{
  "n_head": 3,
  "activation": "gelu",
  "attn_scale": 0.125,
  "parallel_block": false,
  "init_std_o": 0.0,
  "lr": 0.00284,
  "lr_mult_qkv": 0.4,
  "lr_head": 0.00609,
  "grad_clip": 1.0,
  "warmup_steps": 200,
  "schedule": "wsd",
  "decay_fraction": 0.845,
  "train_tokens": 236200000,
  "steps": 7209,
  "dataset": "wikipedia_en"
}
MLP neurons of a small language model. Each row is named by its layer, matrix (up: input weights) and neuron, and shows model dimensions 0-191. Each number is 500 + 25 x the weight over its row's rms, rounded and kept within 0 to 999. Numbers have three digits each.
After each neuron's rows, "fires on" lists the tokens most often at its 100 highest values on Wikipedia text that the model never trained on. A number after a token or word is its count.

L5.up313:496536461540483536536483522523482477494515462530514518470564512483476479475462531530488489508504506490463508535474500470488530472553508500536500499480502491496495476490487564524496495441554501514505507471444494509484498527513519518482524502497482506489484516527515501504484507495491502435486487499477462519516499479498532474507509496487492474479509439470539515485495519490502504498519488493477514499501504480514469469495517471513502497459472567502499466470501515542506486442417490502480485523527495479521513494490465532482532522572525520513483498501527477541473508539491510510
fires on: " the" 26, " (" 16, "-" 14, "," 11, " and" 10, "li" 5

L8.up437:504483494456493514515499495534504483501490511496485537465540502491497492503503458509509465563493472527475487515485491527497498453469537515487503518476475463523505496474483530525491539474491482505485463450518509490494506470484535467516495507481434502498503512506447515498484468483506529518519541522494477494537530478472492482507501525468476502550521520493465521499453470466562527461516511496528488548501503535493481501499537462493537530525514475516488459477536508489535531518518485491521511430538469478501489509504481525499566472513509526537485544479506493477513510492479491551
fires on: " was" 42, " be" 13, " consul" 5

L5.up373:492487469468531526496520500479492532524566498457511499508551527483483480490501522483475476523510505477522535534428501489484502478532541513454547509512457494473470512520515481509465504477490521504501481478498493512516545564498505493466479510486519493476492532487503473491537523481514527476511496520506490489535514524511545502516465527502527428458535517492514512522454508484484530529468526491487520463506517444514505506531497485456522518488467508500537482497543495541529476521547459492463481524515526512483501487535482510497486533507482528508486510490532529474520505472457474489
fires on: "1" 61, "-" 16, " (" 9, "–" 4

L4.up418:540512517491475459520491508490494532546519545501467490487499481479456510536550482456517466473460476479471513470485508483518469524530534524503505509501498502492458482466517515547507448480505500527506474477502540505483505531496497501520518512529449527509513486508506480522532487484496524489519502500477477513477494507535456500496458507444498475512496522488518482494470478471558537513518552520435509501499521516464462489492483508526475502510443512490491544495491477480496466542506497498549530463495495479493469495485492543508503515445470524513535497484487544438481515497495500470
fires on: " of" 20, " for" 14, " in" 11, "|" 10, " won" 9, " to" 8

L2.up573:530483480488522517472494491513480491502501448510507520505561510529510489495473501525506492506530491486464483487480478527487484518511461500485502495455483471472555484528485531487455484530502494453535511542498464485473481491477551535465507506510517525522457485513471464507471501527475491472544497492476534517507494507482545512536491527495499523478458532488511483509447494485502554510483509496540516518524500491457511544519477494517511485460464494466483523473478469495510495466521528504435483543506534525489472522455487511519539498513502549526513506465475513501546481530476551506
fires on: "-" 57, " " 31, ":" 4

L2.up613:492514443495471527526529520482489479485540519486494475478505504507475538502495499490480477501510483455522526464469511482481504524498543506513511509463555489437488517556483520499484464414510501527513482528489533541499471509497521509501516482502533508532501533452517481497491447473519503464534502516488513532505507465517492496458527503515546524504457452469491495537535503467457530502515506481517524475496482489469483498501484523471530495486503477487556480502518528486527544494454516542491470523484514469477482516509518517504512528529533488478542536521494477483508509500465527515
fires on: "ed" 28, "s" 20, " " 15, "1" 8, "2" 6, "al" 4

L4.up522:485518481501479510536514552490477508515509522480507483523492470510500485523538473513514502537461527526484423492490463468505479486542498500527471520529504472448476495483465504496466454527468502494528555461507457507520489493555500516509516468467493514503520509472478535560460528524525511463507464525486502512496476484507534499520498557515500526481489489477487480486498509477518491484524531500504522558494488468490486542483536472521512504517492467523496498493502550516516496485491459479510541511505539504540539513483458460479471481548525506544490496493463508467491487505514506459
fires on: "ly" 51, " and" 5, "re" 4, " yet" 4, "ally" 4

L5.up711:535480513492464496444511532471472525487481468496486487489500482485493501504487517472478545496483507485472507503508469545499485499461492509533477483551485502478491499506511510474519499451523517520527527484451466492508518519457504544471485505525453531513490512518575532541504497484506495512582450464505458517432494484504454479508509519542533506501524482481484465497517488474499522524465477491514514539481482462459470482531509516545545489504501452514555476458512518500515469494524493491487511453512502511492491493487487488491509518477488501515520504521523504464498518529470510495
fires on: "\n" 40, "0" 31, "2" 7, "1" 5, "4" 4

L2.up79:452474469481522528519539495477512462507474487450496485534517513532493473537490480491470499523499516457492519485515487528526542507494480489526506522516524499464507513538492477492495467501466485493513511472473466478505527501470481492507474535473539524477505489469503524499520524544537519477504522543491522503509485525557508482501440552504501551486490511478502550456477504515504483490501526522464528502448495523495520533497514521496503516496501490451515491529527469443513485473493490515545517470518483495491539486491498464481446479500530471459534526524487464512467551551513493513
fires on: "1" 36, "0" 10, "8" 8, "2" 8, "S" 8, "3" 6

L8.up692:493511523538522516452502510485506510526467540487544515525497504516479464508484488516469507506508516537490491513520506505547483469520501512496502502499575515504475530525507482499537488448494464494500491546510464495488487504492498470501509477506448518433484526517514469502540515496483502481527499488501536456508525525530529520468473526542503445522483510484547484461542532497506515512490517519522530517533474511457454508530481508498453480480506500484503457517504459501527471508493515436485511495488494484459502530496542545485469534491468506499518475537487495478510530539474449488
fires on: "o" 37, "i" 24, "u" 16, "a" 10, "e" 7

L4.up402:482529495483486499505482474510527542471559516524503483485550455462497514506518532574526504479516456520491464457485530493494466509505487502507522475468527485525492531499449499525512522463521460479495466503498483504497485505501473534530553512481506470508437498482481476521465510468456479488504521529465474488472488547447461506505458479528499524496505474496487496571475489485532531469464527463552518491495477481508479478506496502484505528488529465509509524503488521494508556541511486502517499514498506511485490501479498509486532528505473540498491496495499520487479560505521479487
fires on: " " 42, " of" 40

L8.up214:491461539452496516536497473507518473499515495512463496445506512471464557484517527514500515473473553487464502503523485545528477515492528479524508488484500491455535509510495534553523490509514464524519520508524540484524514488508519516479511475503473528520528513486521516489494523501478486545524476514465519543501487478500502490532511518467529454509492465492512554473508505506490506420475473452450457497533515514534482472525487466462504498512525509497498490492504483453499505503507496495485536526526506487486498505467449515526477468478518542513515489531512509506477510448525439491
fires on: "." 30, "2" 17, "3" 7, "phi" 4, "ero" 4

L8.up399:492494461459489456492533543459520520489484515488481519466496507467505533501498491466518537481489494495530519502491469511483528486458520502522480504525489506489507554496476484476502523490501479469504488513465553491455513513475527519470519529518476505520507508456562476499557504515479478499490479491471506480520509525518498498526461498504513467517546531490532533501479498551502495501489454500478493518494475500582463508487572484493427515504487470509504505510483485511503508488502482495498446516509473443506593488517489517477500483506470526532519479516499476517509501514478517497
fires on: "1" 30, "2" 15, "9" 13, "0" 11, "8" 7

L2.up109:505489518526466484508462441484536529522465502514538483484544513527474472507512481455529475478533472576490479495514468503457448508495559458532483483464497510494509491534460503492510474455534516519495506515482502502521484486499523533484528481475522497508465481514520504531495465516469452481515530502532460524540499481492540499515518533466500548511515517539525548473496520491517538504486497469483486552478507497481543479466531537498501486510447480481493487492510499511515497511458535495511496519507480503515482496524505490491519504556493467488472484511526506538528513479473528490
fires on: " |" 81, "," 6, ":" 5

L4.up349:534520471485525513495478492448494479496479479520499528490508485546527458491520455487504477527406490482511548508496526534496470492547497525510468522468490573475494492493517491502495494487498507527472478515526499487523452476502466524480524532541466513499550534540513541556532545488509503559522495502482510516514508513524492516490475480484524474483510497467497501511510472533500473490443516530488494502526505550544495499524529515508541513496470507442485491539498487516486489492505503493492466487536527506476491467469519502478535495506497510511533505517500506507544476475528523482
fires on: ":" 28, " well" 19, "g" 13, " a" 4, "-" 4

L5.up689:509522492460509498504541541474484491530484556492507502497516515452473540505514507521505482525474532516504517515511486419531466497455506514525436520534516493487530543489494505519516461503483521473536520476498525495509509482512510462520530513511562510508537467493473480479496512519480497518509554477459501477470483492521527465580508513501502498500530497510486510513479509489488501500492476525505525474474516456489544533508495542473492511497518484572542515496471531501469479465488543485492468523503533478466500483516492470478485454503490488483471519511494501496498478537474540487
fires on: "s" 54, "ing" 14, "ent" 5, "ry" 4

L2.up456:528487508481524501462526500476472472492524539494515508475516487516504473491508493521475476518491460574446531509467502516474427531467514506498514498476513476485483463464521490523517472510521516486452479505492461519508511504501429508484512524528485531496490477565492497525514545546495518513517464488509467533524475463541478501503526555494495492516500498495477504439489487532538476469466481500530522536490504502471511484554492460491512542528493476505480481504563513487526490516459528488506511496504510506517514517456498479491491540487516482522520510478498525501552507513514509495
fires on: " in" 29, "ly" 15, ":" 14, " a" 7, " off" 4, " " 4

L2.up525:504513505500466503520447533533496484477515452518515520511490461517507472503512517539516485478492517482525469480519526535510511498505474474475498501526508513508508490513492487500530477504498509493506494481473527467519508497525482514446500522515510549459527528510491501530532549481494465495492501499508522438516487507498487500536505485491482473494497496416504512513517492504505571503473508532553468535541504499505497515467521498414525554527498529498491479496491488503521464547527461529483480520464442547483498491476477490502516469494487489493499547504527499467523550493480470541
fires on: "," 29, "\"" 11, " that" 7, " mission" 5, " flight" 4

L4.up524:466519489474516501463511530481512528498475463519474505489528494539485485503520515470534488506479530505478523525447525544488487507489499515498510476479545501487496518457501508500551488491511563506539506510477541492553483537509499513493504473474468471452497515520491508487480480461439498516513453519502427490509507508484518470486521526551487475511526517483499499519476488486504457541543461468456512484479505516544490500527503476506534520532519501503489489491510538574511525502516485532501484513505495516483503540457498500518461492443485511492526517466507505454482476533494497466
fires on: "6" 21, "1" 20, "0" 12, "7" 10, "2" 7, "." 6

L5.up337:523468493520519509474493485514489492530522516515454457440504548482481503462498495552506468529514483472535509514486505473522493497529526495513501500526498533504528472496492513460461480520545509499514513560482534494517494465487515464497516507506496493513508518483523547536443500468490468516540476509478506492505513510516552491497503476558502543515475519538539476526478466528496477482474489487524511544508492528520506511481469462488473473520494501495503526541492490461514436497484549489521506531522487513497491483490486504451493490488545519472474459570459514509469472488490506529
fires on: ";" 67, "," 8, ":" 5

L2.up147:490514516502538503510496506502461517540502518494490483529501530525470527477522522494492496556483524527469527487497516499520502443388534523526478511522511477539504504504469481529495496498446505465514507488497530558500522544511498484440517492517501496493483460509473538498490469493512515476518525534534504490504526467515549460523499491465508501492552502534517509511501514537474503524509505478494551478483485509466506510522525485484503484480450525501471474501469494505519461505490495528517511473469527445512530494469456529485510491501531434491508513461497496516511506465494502483
fires on: "ing" 26, "i" 19, "s" 19, "e" 14, " High" 4, "ine" 4

L8.up144:488514533504520545461526518497536480460532502512522472492471525536475486485511475556474485447509507489482522434517531493491489503503486497558496492505515546499513513505456494524508515467503485516484487515505469510545490528493501451479493472492475477490500496476498510499559516484524529468530515462522515496557494471502475513484450478511485559538510499470522515488515486513509506503480508523520505448436472476464512515493527551491462467535492480530523501506519468490491476518527534464482473507479484493445499552526505490501508467512487518505513538480487491491533497492462494462
fires on: " of" 13, " to" 13, "a" 12, "e" 11, "t" 4

L2.up636:504513472471463505519527530483518490547479546529494461521523491495506481500512480507508521486532563522485516460489562472539499488481498526513477480459525471522464538531450479517485498530491458527578478504480509502449546509493519514489482491458502514510535509518502508498497521539517493453523477474538532504545529480508530480483500449516466459478466543472458478503508537521516484500481488505491521489485457519482482509502490522459515518449486510497541514541523493481554510476474492511491485497474490521521489537482504514522506467505504490470486489506466499488513473508507500514
fires on: " that" 34, ":" 23, "s" 17, "ro" 6, "-" 5

L2.up167:500519507488494501506508476504501498487501478565500504473540472512502509513481511527515495481522477508482541494486474526524449501477495492514499489493455481485490527530503535502511502482517506530471501499516496513513472496520527454503497509495492515497502532519498505470472488467464511503493567460496517477505521473521509546499513533493513504518537494497490462489492515487527499512515476542466508478479474505533571509503480493538546406564489510503512445530499511513504542503517488472524497499501559504503490512487519521451543482487479540496576533529483506524494467495492491425
fires on: ":" 41, "/" 18, "°" 10, " of" 7, " (" 5, " were" 4

L8.up657:515511504481533503512503495502485504502452491470522537500479475485496515466582413521508524506488564497449499490516475481528508522517453514483491470512507491524478502481534535552496488504504486478513502519489517538520511542463512520519491537546549502503457494445491486505485480448473453544509489501499497492547475499475504472521492481476521551506481481460533471483513521507440493490509503476500448508522503488504507489512519519503508482492493518511510478489486497496477517519500507535475461520519489494469483509510486496489495516522529500518445481524460472554506510533519538490
fires on: " T" 20, " V" 13, " D" 9, " R" 7, " Mon" 5

L4.up440:548470479517509503516464534513493513491511539525499500530475508479457488485493533453519454514451517500528528480500558471508547513532514510497485498532522492499473546459529519507493455494537507534464452469515498516503521477473514539489480490509473479511506527512513474497500503511472502538537472500520501540468490495520489505486478483508478484545482532495528513493490510491533483483490492496477517512446485513475512529517456531518515531500441516475574522525534493438491495522498525454534455492485490449469507506497513489518446529475483485489518536519475515506486500514502510479
fires on: " of" 38, ":" 23, " in" 9, " at" 7, " attended" 5, " for" 4

L8.up139:493467479521458545499476529474490536485506488485462509469528527486506517501491524504498499483461528504493533498496476516498486499506502558564494462489539517500487505500517503546500500499509499455507505492464512501487504497486516489478535498487481488484504487471527507484512471506479494504531436507453491501543478496489530452478516502492488520529470489458502492520531479495509477530531509500497497529485506447552431520521474496480499506474471490534530473510462484512509522494535457472486519537501448510513583501475483520514497509484477547518548447510550464492446496526499489489
fires on: "." 52, "1" 24, "," 12, "9" 4

L2.up225:522506488468505523497471528460502477525511478534451548512502530487414521570531449445494533485500487519523517502518549506481477509447494483459524496486517498507503511507460469536490496518504494580496531489485487523508465513476535482522493497491499463526506506449526556507509507514487504512468473456527510484517508425506517508507528493492494479502510502509479500524535500525480513490505482471532524479489513522507473494505494531492508515498459518543490513504450520514497480488468492502482492489486522528517511553482492500494486474543518530513505500496472489497457461522537499518
fires on: " " 42, ":" 31, "s" 7, " |" 5, "|" 4

L4.up413:477460503511484538528493526517504488500503534517506517523527525511513546499476491546484514485499494505470549469456544542505542502466473486487472498487483540484535496460529519441501505483498469478485513493487478493491493475518520518486516503499503509534527466477525485499516444479487477479477484513439465493511483471527529439516467499524465519567460503493475497473482481481467472503497511493473514499523475497466452498522520498510524471474523480499537549525503457509473538505497432489490477481483512524494529472493520512482467474504473507547520461484503548529511476510511498486
fires on: "0" 29, "9" 23, "8" 10, "5" 8, "\"" 7, "3" 6

L5.up453:496483512462502532532516518489455490495513512519498519520488473532520461543479464491520491509478446478512533503485527486501498536498506539469467488509467525504483468446519481485482457500486520545495458540502513494535498467510484490516518520499513485495555539568500523469518539484537504514523485492459504454528550521487483537490488534530522515500518517448528451511490531482474491493484520515521514498478522480475545478490471510530479495467490485463494526469480536485482479470469492495496470510509515543470505492486505538479526489495498591478493508484487489474514530519497530495
fires on: "0" 25, "-" 13, ")" 8, "9" 6, " well" 5, " /" 4

L5.up215:516500464513510519511523522510495522459505504507421506483497528450484509495497474528530515503521486490527502540477463523505465524550534501529481541509449477504457480473519514510463492514524522499451519492482460478506517502535500455473505498487487586488527514506512545521476472457508482486530510507494455530511544497444491525470500503514529487499503494509478506533506482513527483457533507478516495499479440505515483521488473480463540483463481501492511456554496479458492499502523535530460499486509530468485470515488506498476484497504487482482547463527496516511488511518486497480
fires on: "," 60, ":" 9, "cu" 4

L2.up638:496490552490507523495482528496506516500528473478507454517489517499461507538485486496493503495478472476480508502485536494537516516484462517496542498473493499476536531447521486471493509501483457456518513512456509515505501509463485488487495490476505498449480491484567505482528487490483507522507530509431499528496499513531481476466509522519553576495463510490529494490502489501542441487491525545516508452507473528546495477501438492536526483515529456525530479500493495468522500470495439503523497500519539510515509497510516493508498435466508474498531494514492470469489536493505529513
fires on: "0" 69, "2" 8, "3" 8, "8" 5

L4.up152:482524525495511482484547489501511472476512530476520468484509514525489515507464456528503524510503478494474549494513478490509510510513551550530485513483521514495510476494550542501516489482514503478477520528476514507499489517460488482461521469511494485458521511541496502520484487484460545482502489492517481511512486518549572513482455546559521479443465492441448474471533504438492497530501485537445490479496559483508469487537533518471485491472514501466533500506484497479521495492497520498532497513508514533489506485514511509485483459505493481510511536536504488474539507483520525470
fires on: "t" 12, " (" 11, "at" 10, "al" 8, "ar" 7, "et" 6

L4.up230:510492460506496503520463516487485462489491470549501503531509520509492466531471462527521470476532504483545517493477544534527478484507531544498479472507496503509492508521448480518503492442512538545486494521448517474475476490538507550496507503464481551508488521515534488457520475483482508510472492524512485512557507472507532515518477481483486483535521517495494512531454471489530482467467467528478491499459489512532521502450501486497527499523505543535485482494461518521533469502502499508502488530464507472511496543424501493498565486475534518470487513504490473520496487473497516489
fires on: " |" 38, ":" 21, " to" 19, " of" 11, "," 4

L2.up695:478503442455447505460496473515552461515461496511495500524485521544541491484505526467505487465482481502500505467514481497527518501477478511519488470507549527500490524485457482505514466549530501509547499474453538508477488507468531500515511493495493490524476494504503479481501490502550491481501529515505507481550465507497557513505474527497497531496516523490486491501541570550524455530535468545486522529507518543476506495548448486463475462501521496477477469486496530491516502504527526472548513467466486535483530514509511478482526470487513507493509500505470522494477501462511505497
fires on: "s" 39, "ive" 10, "d" 7, "ed" 6, " that" 6

L2.up103:460475499483500493458496475553535459492529480471477527521526521519503515490485529535502532482498494508469493526505534471529524480519458497483477480516538510473481525530502488495506464507542541487487521545466480468479509519515506463530494519491505492475475465458470486489515484460518475477489495532509479524470515530525471484470473496500483500483535546462516575475495467497500488504479469477496540510485504484531507533467470498495509482479520484494530482540448520513535461465502453539504469517547478503509558480503462530465492498487520466451517501543506484487483507514498511499
fires on: "0" 37, "2" 20, "3" 11, "1" 9, "6" 7

L8.up387:507505553485487456526491533510493497538495475497485492514489509453522491483472450479500496520516500504506518459479498504466514479481492522511549465487436525473530522497499518538540515467510503502489486506500518501534498468514500539512538536498529519514496517493485470456544507461442450507496491507533512479533525497519475500464488449511550448533474504511477500525494475468488503484534511535497508502517490450516485518527518494453488454499448474483538443508535514490530516466511473491525489520513511487500540566506510489492501493467488524475504470505492539543509502503495533510
fires on: "1" 14, " as" 11, " =" 8, " to" 8, " Ali" 8, " that" 7

L4.up410:491474515483459523455502479483523484473532540495482547501488455506485453493529490502473485472495464483447507495520500497510518491506449504491496478484483491484490519504539513494487522497503479507511504544481491468510521478462534478503516470517493515475503493492523515496522504508457485496574505565457454510520461495475496489445489486442433530493499526476516509454453490525506503500504524534491500528522519474558492491521509529509509471513514473508481538512506485528507549492423484483525517498505523543470502501493509508505473479528475510515501510510522515517503514550526518552
fires on: "\n" 36, "1" 9, "3" 8, "2" 7, " " 6, "8" 6

L2.up554:515430498452508502463562496479523493534497537490524509487468501496497509481478506526530534485524483428506512528475494499489515497483474487466474468458523536483504521483498526503482507470499524492470540568459500501453540527562502486543513497470482536474509489515502528481480500398541509477505498501474464505476511506488468515484508490509520501473501470509534493489463495519500479484498531489513502505515476529532509516515466487502565491538484540494523511482496507459499514506528514500503540489485498513463523491531488469495510490510511498515522532497509513525553471491517496488
fires on: "x" 16, " can" 12, "pl" 10, " Mil" 7, "es" 6

L5.up160:484521500487499478497498490540522495522494488475525511463480475461464496495470497520500458505515510474562423476479483465525515579479474542482497475531472478499488531512488535509483496535502485505512445470542495485468486538471529499538519490512478450493519525482492508524477513497513473488533506525528535491480530505512459477489458498520475551487492533513514490453483489502520483468498466511549495546490478559532467470513519475512496527505512475477498479496528484497516532485530474508518495518510496488453508510495460543514487525482484536517507477492497509492523548474463487502
fires on: " It" 21, ")" 16, " which" 10, " is" 6, " was" 5

L4.up380:477444473461514511528490492468525523516495453497475491489496473491489507513479514545521498460481514502499506483512470531484499501460490530499479513558499457530537538504498526507477499442495533466529499484432502482538518502507502483495482549488530487512465514520497462524535458466465467537509511467540493528510513510493452465531492487499498526498527500500478473525506455497524458513509463483501527491496506495520521538511476490445548488505516508523538478487462518507517505511489475488496520482483512509464526510475501527530497437465473483489526451525506459488470451526498508508
fires on: "0" 37, "2" 12, "1" 10, "9" 7, "3" 6, " of" 6

L5.up296:509512513486460513517483503512480488527476557472500546489492471500515468519523492455485509467450554496503494511468511478517501504504514519472478539510504492491495471506445497516537519487480507493458559520498475487529519484490503485484515517452515511479485467462479458511475516470507541462471483496469485462516503487514524493498503523509487527491507537490526488515493495481483519454491569508466508548537520484528510506483541491553494502526463478508500489434497535461536461475478517484522561491512524493496516480483499489481472526515499513490447470542487508522494463530543477503
fires on: " as" 16, "ly" 15, " and" 13, " very" 5, "re" 5, "Manager" 4

L2.up60:511473491535522515473542497497500448507536467498482510475539450503495514538472511530504496521497473498524507513429494473436517469554490540517496483478509521510480528527485489522512509480495506442521511462501467512454489515505528559502478509455552509507452524510487478498501470471471498492503519487493534504512519521475526518482516496486529520513470503493435523541492512486512518515494553488504533495492496430497485498494527512485472507528463495513526475469495550493522524490464477508510541510474480527508465501485496481523469506481521521484496508516493561481538522504474529497
fires on: " " 62, "un" 11, "1" 7

L2.up631:512459525490495493508496505547511502539500465526486515515533506494496516487495473499498490473518514488512464565523477541513521525515513519485496529490521487496511501512463510428482469481507474453505516471501484496473470473467488498497490463513472485451475492484485545469518475563509477515490504503520513499511489533468472448467494528512466508508539512478536514465483496495525507524492474527504488513437491463565504466490503504492521518521531502501522476452520514513505497500529492496500519474459529476510475469440526530492506482470483485511548501516542504504545564445520500491
fires on: "-" 66, "–" 23, " ft" 9

L5.up4:522487522459465500503476453474523506474502529452513546502521491505527531499499534569505475482487521518545486470509494479508484479514492562510507533498489482554520511516513493500499486509510495526496507519463493495492504495492481530514513516500528513485444493489538492523451438520481470506509484529485497483500496515491562509512533492549530539525527503471545477519496470525521494516466500504548479504498516494519492508475498520496498520463488500496484522481491482502505491420479461504537488544449489480457492488478522500467509502493552455505530498528537556471513470522491476505
fires on: ")" 35, " (" 25, "," 16, ";" 9

L2.up639:513521550499498542498508470518502522470497454471482511479532520522483520537506445530479447501516457491471519496454530482497510517510520504465462526482522474505529516489527443533498450454521495481500506557517482480501512457495483489494548516486505532503488490530489486525513479508466534519492506517490465453526512487424536496478485554486514511500537511521492534507527524474496527502491508470468481495495520484538513496514492530492519503546508497540500506457489516518568486503476508500508481509522449526480463453501509474501493501511529510487456516465494514507543472494499504483
fires on: " |" 32, ":" 14, " the" 13, " " 10, " as" 5

L4.up619:488486471500496475493469488436505438472500502467458510451522504510492503535497517437477493509474506536520495503472519517519538465507529522496500500530438504482559528466515494466455475524477483456488506524525493501480511522475525482506481483518500531483492515486495468444494481505507522537517514482499450493512502513516523489543471503519498540520483552517468479508487518516538475523466510536537525482523478477509526474541522481478538510493504548480521512521515524521468521514537533471501472517530483514552513502521495501527508510518524454481488487539476508516536521511472517481
fires on: "1" 31, " live" 9, "3" 5, "ma" 5, "mo" 5

L8.up566:459474529501454496501563504508506485507504522486473486471545503489466518499532514544546511505484494491483493517474472535433504483474522512552502485499487488505486465423479498536498504525503468487507533525512475509486524508501480504519532536499520479502485532488452522484518505545537549455511483504471504517530501492471469461543515543487489496544516501474495514501477488521530502523526498523508495508515455510505510488539527488525501496499495537482477475488525509510461488537464464525492474489537479456519507518494500478458508487493480506578502553549502480478468478496493497499
fires on: " be" 26, "s" 13, " Be" 5, "es" 5, " co" 4, " We" 4

L4.up353:515494499515473510505480484502499473513521555486501518488506530547478500479486476508521503510503459528491487496499482466483527504493494532519539541477518518475452505488487510461518537468475487438499552491518525495498527518514460454497538524497479488507522496507457494497529521509519562503517480476484499493533534492499455503513482499470449488500488486521508531511495506498508510506512548513471524539508513510476451497492490510490480454483510501532517522481449454560500493558541483505491454481575514493467520534490527539507502513489487508555497485474500511479452515485497460463
fires on: "|" 18, "-" 11, "u" 10, "o" 10, " " 8, "en" 7

L5.up391:451501498503506513496480500522459508517528481497523535498497557445478468493491535540482504540518512479520507479497479526456521480493507489510531525543522469491513507500499520523489526448515484502447549507459464486544508500528472477465477462498481490500523524488517534499502495476516538463543485483455488540530466472511556548545507479502531504489494502512521493438481500484519489499500542517501511515506494465498510497531489503510481477493510546481434498468518494489482458514480485489538503533498482493529534540484462514490452512504548484487497495505544493466499470501524481500
fires on: " and" 32, "," 22, "-" 19, "e" 5

L4.up475:502550478456483500506543499476515495474459490515509471520523498488526508484501505495490484443504465502498487498462473543477514507457453515502447520529520520478488514490507534506536518489508503478496548475481502452559485558500524471532524514499461510502537433474541520473561520513509484468507487451476496512496511515482488490525503538526510514497472427479540500500490487464538498523510497517466507527521523503492448521497451508514470454514531485507494496523512528512515484532507503536520487483509521512498507533511498495530498453503494522473506506533528485478490480542481526503
fires on: "8" 32, "9" 16, "0" 14, "2" 8, "5" 7, "3" 7

L2.up742:501500489533452538533512492510469517526522450563496554468537506472497512476478452529499471446504509550477521474531530536554493495505485508490482500462445490522477509532495507492505469503481497526498478510523529512513498533505504482535501515470565501503479529503475495443472514506462503532509493525480514475501494495506520500474485513475495468540510476515456491486501461510517486488507480499510488474520501478546521463500453494505525446532510495496549446519483499509558509523478462492513501544503493481522509517487528516496520469524503511522496515520460489454520485525485474476
fires on: ":" 41, " |" 27, "." 10, " of" 7

L2.up118:527511444468494539520481502516494463495485503489508500504545487518471453525474499560511517478516509478457490508502538510531500528512512490520489522489499458475494545492521477480454487504487503489515486532493513503488530502486516504474518516493483482507516528514496487479450472507499520500514502471551528515519488494488462536506500514519514515457570507495466492502530511549516479515444504507512482493488517530470571470474518535495470491476503459500484487530506506482547498485520478506465534472566533543508483493541482429477466498478516527470464468535490456483513516487508484496
fires on: ":" 41, " |" 34, " that" 14

L8.up564:504469466463491568525461518470478491495472510541527508512497524503521467531534492466486496461465565521532467450490493480484513521490484554476525460494470490495454467505521509510488488479526507508505475482466543495480508496477495452563493534535506560464494525503506502508464475481495502469472526486474496487456498530505493483494497503522522486526499500514467492491539491519520507540486461554556509503474489476469496460526493507489491446509528523509533492541493524529514511524520490478483509539500494521545522500546488492494486508481498512469488528495530505522479482520496524488
fires on: "1" 23, "3" 18, "2" 15, "0" 14, "4" 7, "9" 5

L4.up625:499493539451481497503450494482467521512523467504510549531511505510474533508497489506493501520518498484514453495529493463533465485542524509464535509503484479510463476505491485518461467526522507507562500502497531513483517510486504575429525456540518524503540477484504499487508504494503503525479494455531559543539512551454530508459461497507524517498503506514542516517489453480498509501474496520535506462512500509502529489490510526495497498493519504446505480498519491514480501512500518524518442537503489545467490497496510509498548529489522492536514520513482539487512539483471476536
fires on: "," 29, ")" 21, " m" 7, ")," 6, "\"" 4

L2.up625:504519517498517501450542530510506516506535492512489534512508503527509492559516482493534510506477476508509504534461512514515502492495506502491446530517458479527482494469523474444475492511472538498491558534516454464500504493488465458497504491511535550507495553498498520482484475501518524568535497520465514462501477496484508553454527499471461506540493448527470536500513526492532498463496540475469476500470486455480493508511472520491516494531504513519524461462534504485543494519522518520484459506485508486472511500497499449460536476490493497475501554521491480499493518521507482501
fires on: ":" 27, "\n" 17, " career" 8, " " 7, " |" 6, "du" 5

L5.up201:497495506470495513524467504504517526499537530519501472500495470475467473546454451550553505472466505507501473470521472460489471507503520545522551501541444486479494491501513514541496508507479517539469469479529495491503531542486530453524532486484478509493514451494498499529456531507471525508531548497524475539457483513487468493496516502508524502473519521509517472483480466483529517486472488483509433502472517507507499522517497479506480525469459487494477469488478507449535479453555520473524513513508479494467504499516486535526526504533490487528501489519530506452494522531508504499
fires on: " of" 22, " |" 18, " film" 11, " at" 8, " company" 6, " in" 5

L2.up459:511489522509452487543501522536499460519499480525511482506543530513476508513527531495512476515500518501502527486536496507521515506490490535481526507490553482515512511512534495483536480454489577503492481467499516471489533529467490532464497484505506512482494518540465502472519509517464491518490476489499482495480463486503492460493467534520499502435481507507497519509523521507472473489525530519491514523466499523504475527470505479457459503548512491422475499499497550513513497503529498496524458467514504498473490484491469545447534499475553485449534514572497500519511528495523460516
fires on: " (" 20, "–" 16, "," 14, " Mar" 12, "-" 5, " +" 4

L2.up701:474487535507471491491497534513512457511519459467489518489484474509490536539525524464481503505486522467488506484484503523505485492516470486542494493484523501490508528518460499524477494518525480489484502542539490502512473502512529500473493539478488489542472513530506480507494459494556501465514499478513507554513539471520435498530490511503533480456495554520439565508524484505463519499443518471503477494513497495504487473510474481467465495490518554466525469481493507464501556475494503493501470520516476496468430476484466490493527522508525493497465506442505492485500507552499484514
fires on: "." 52, "2" 9, "1" 7, " awarded" 4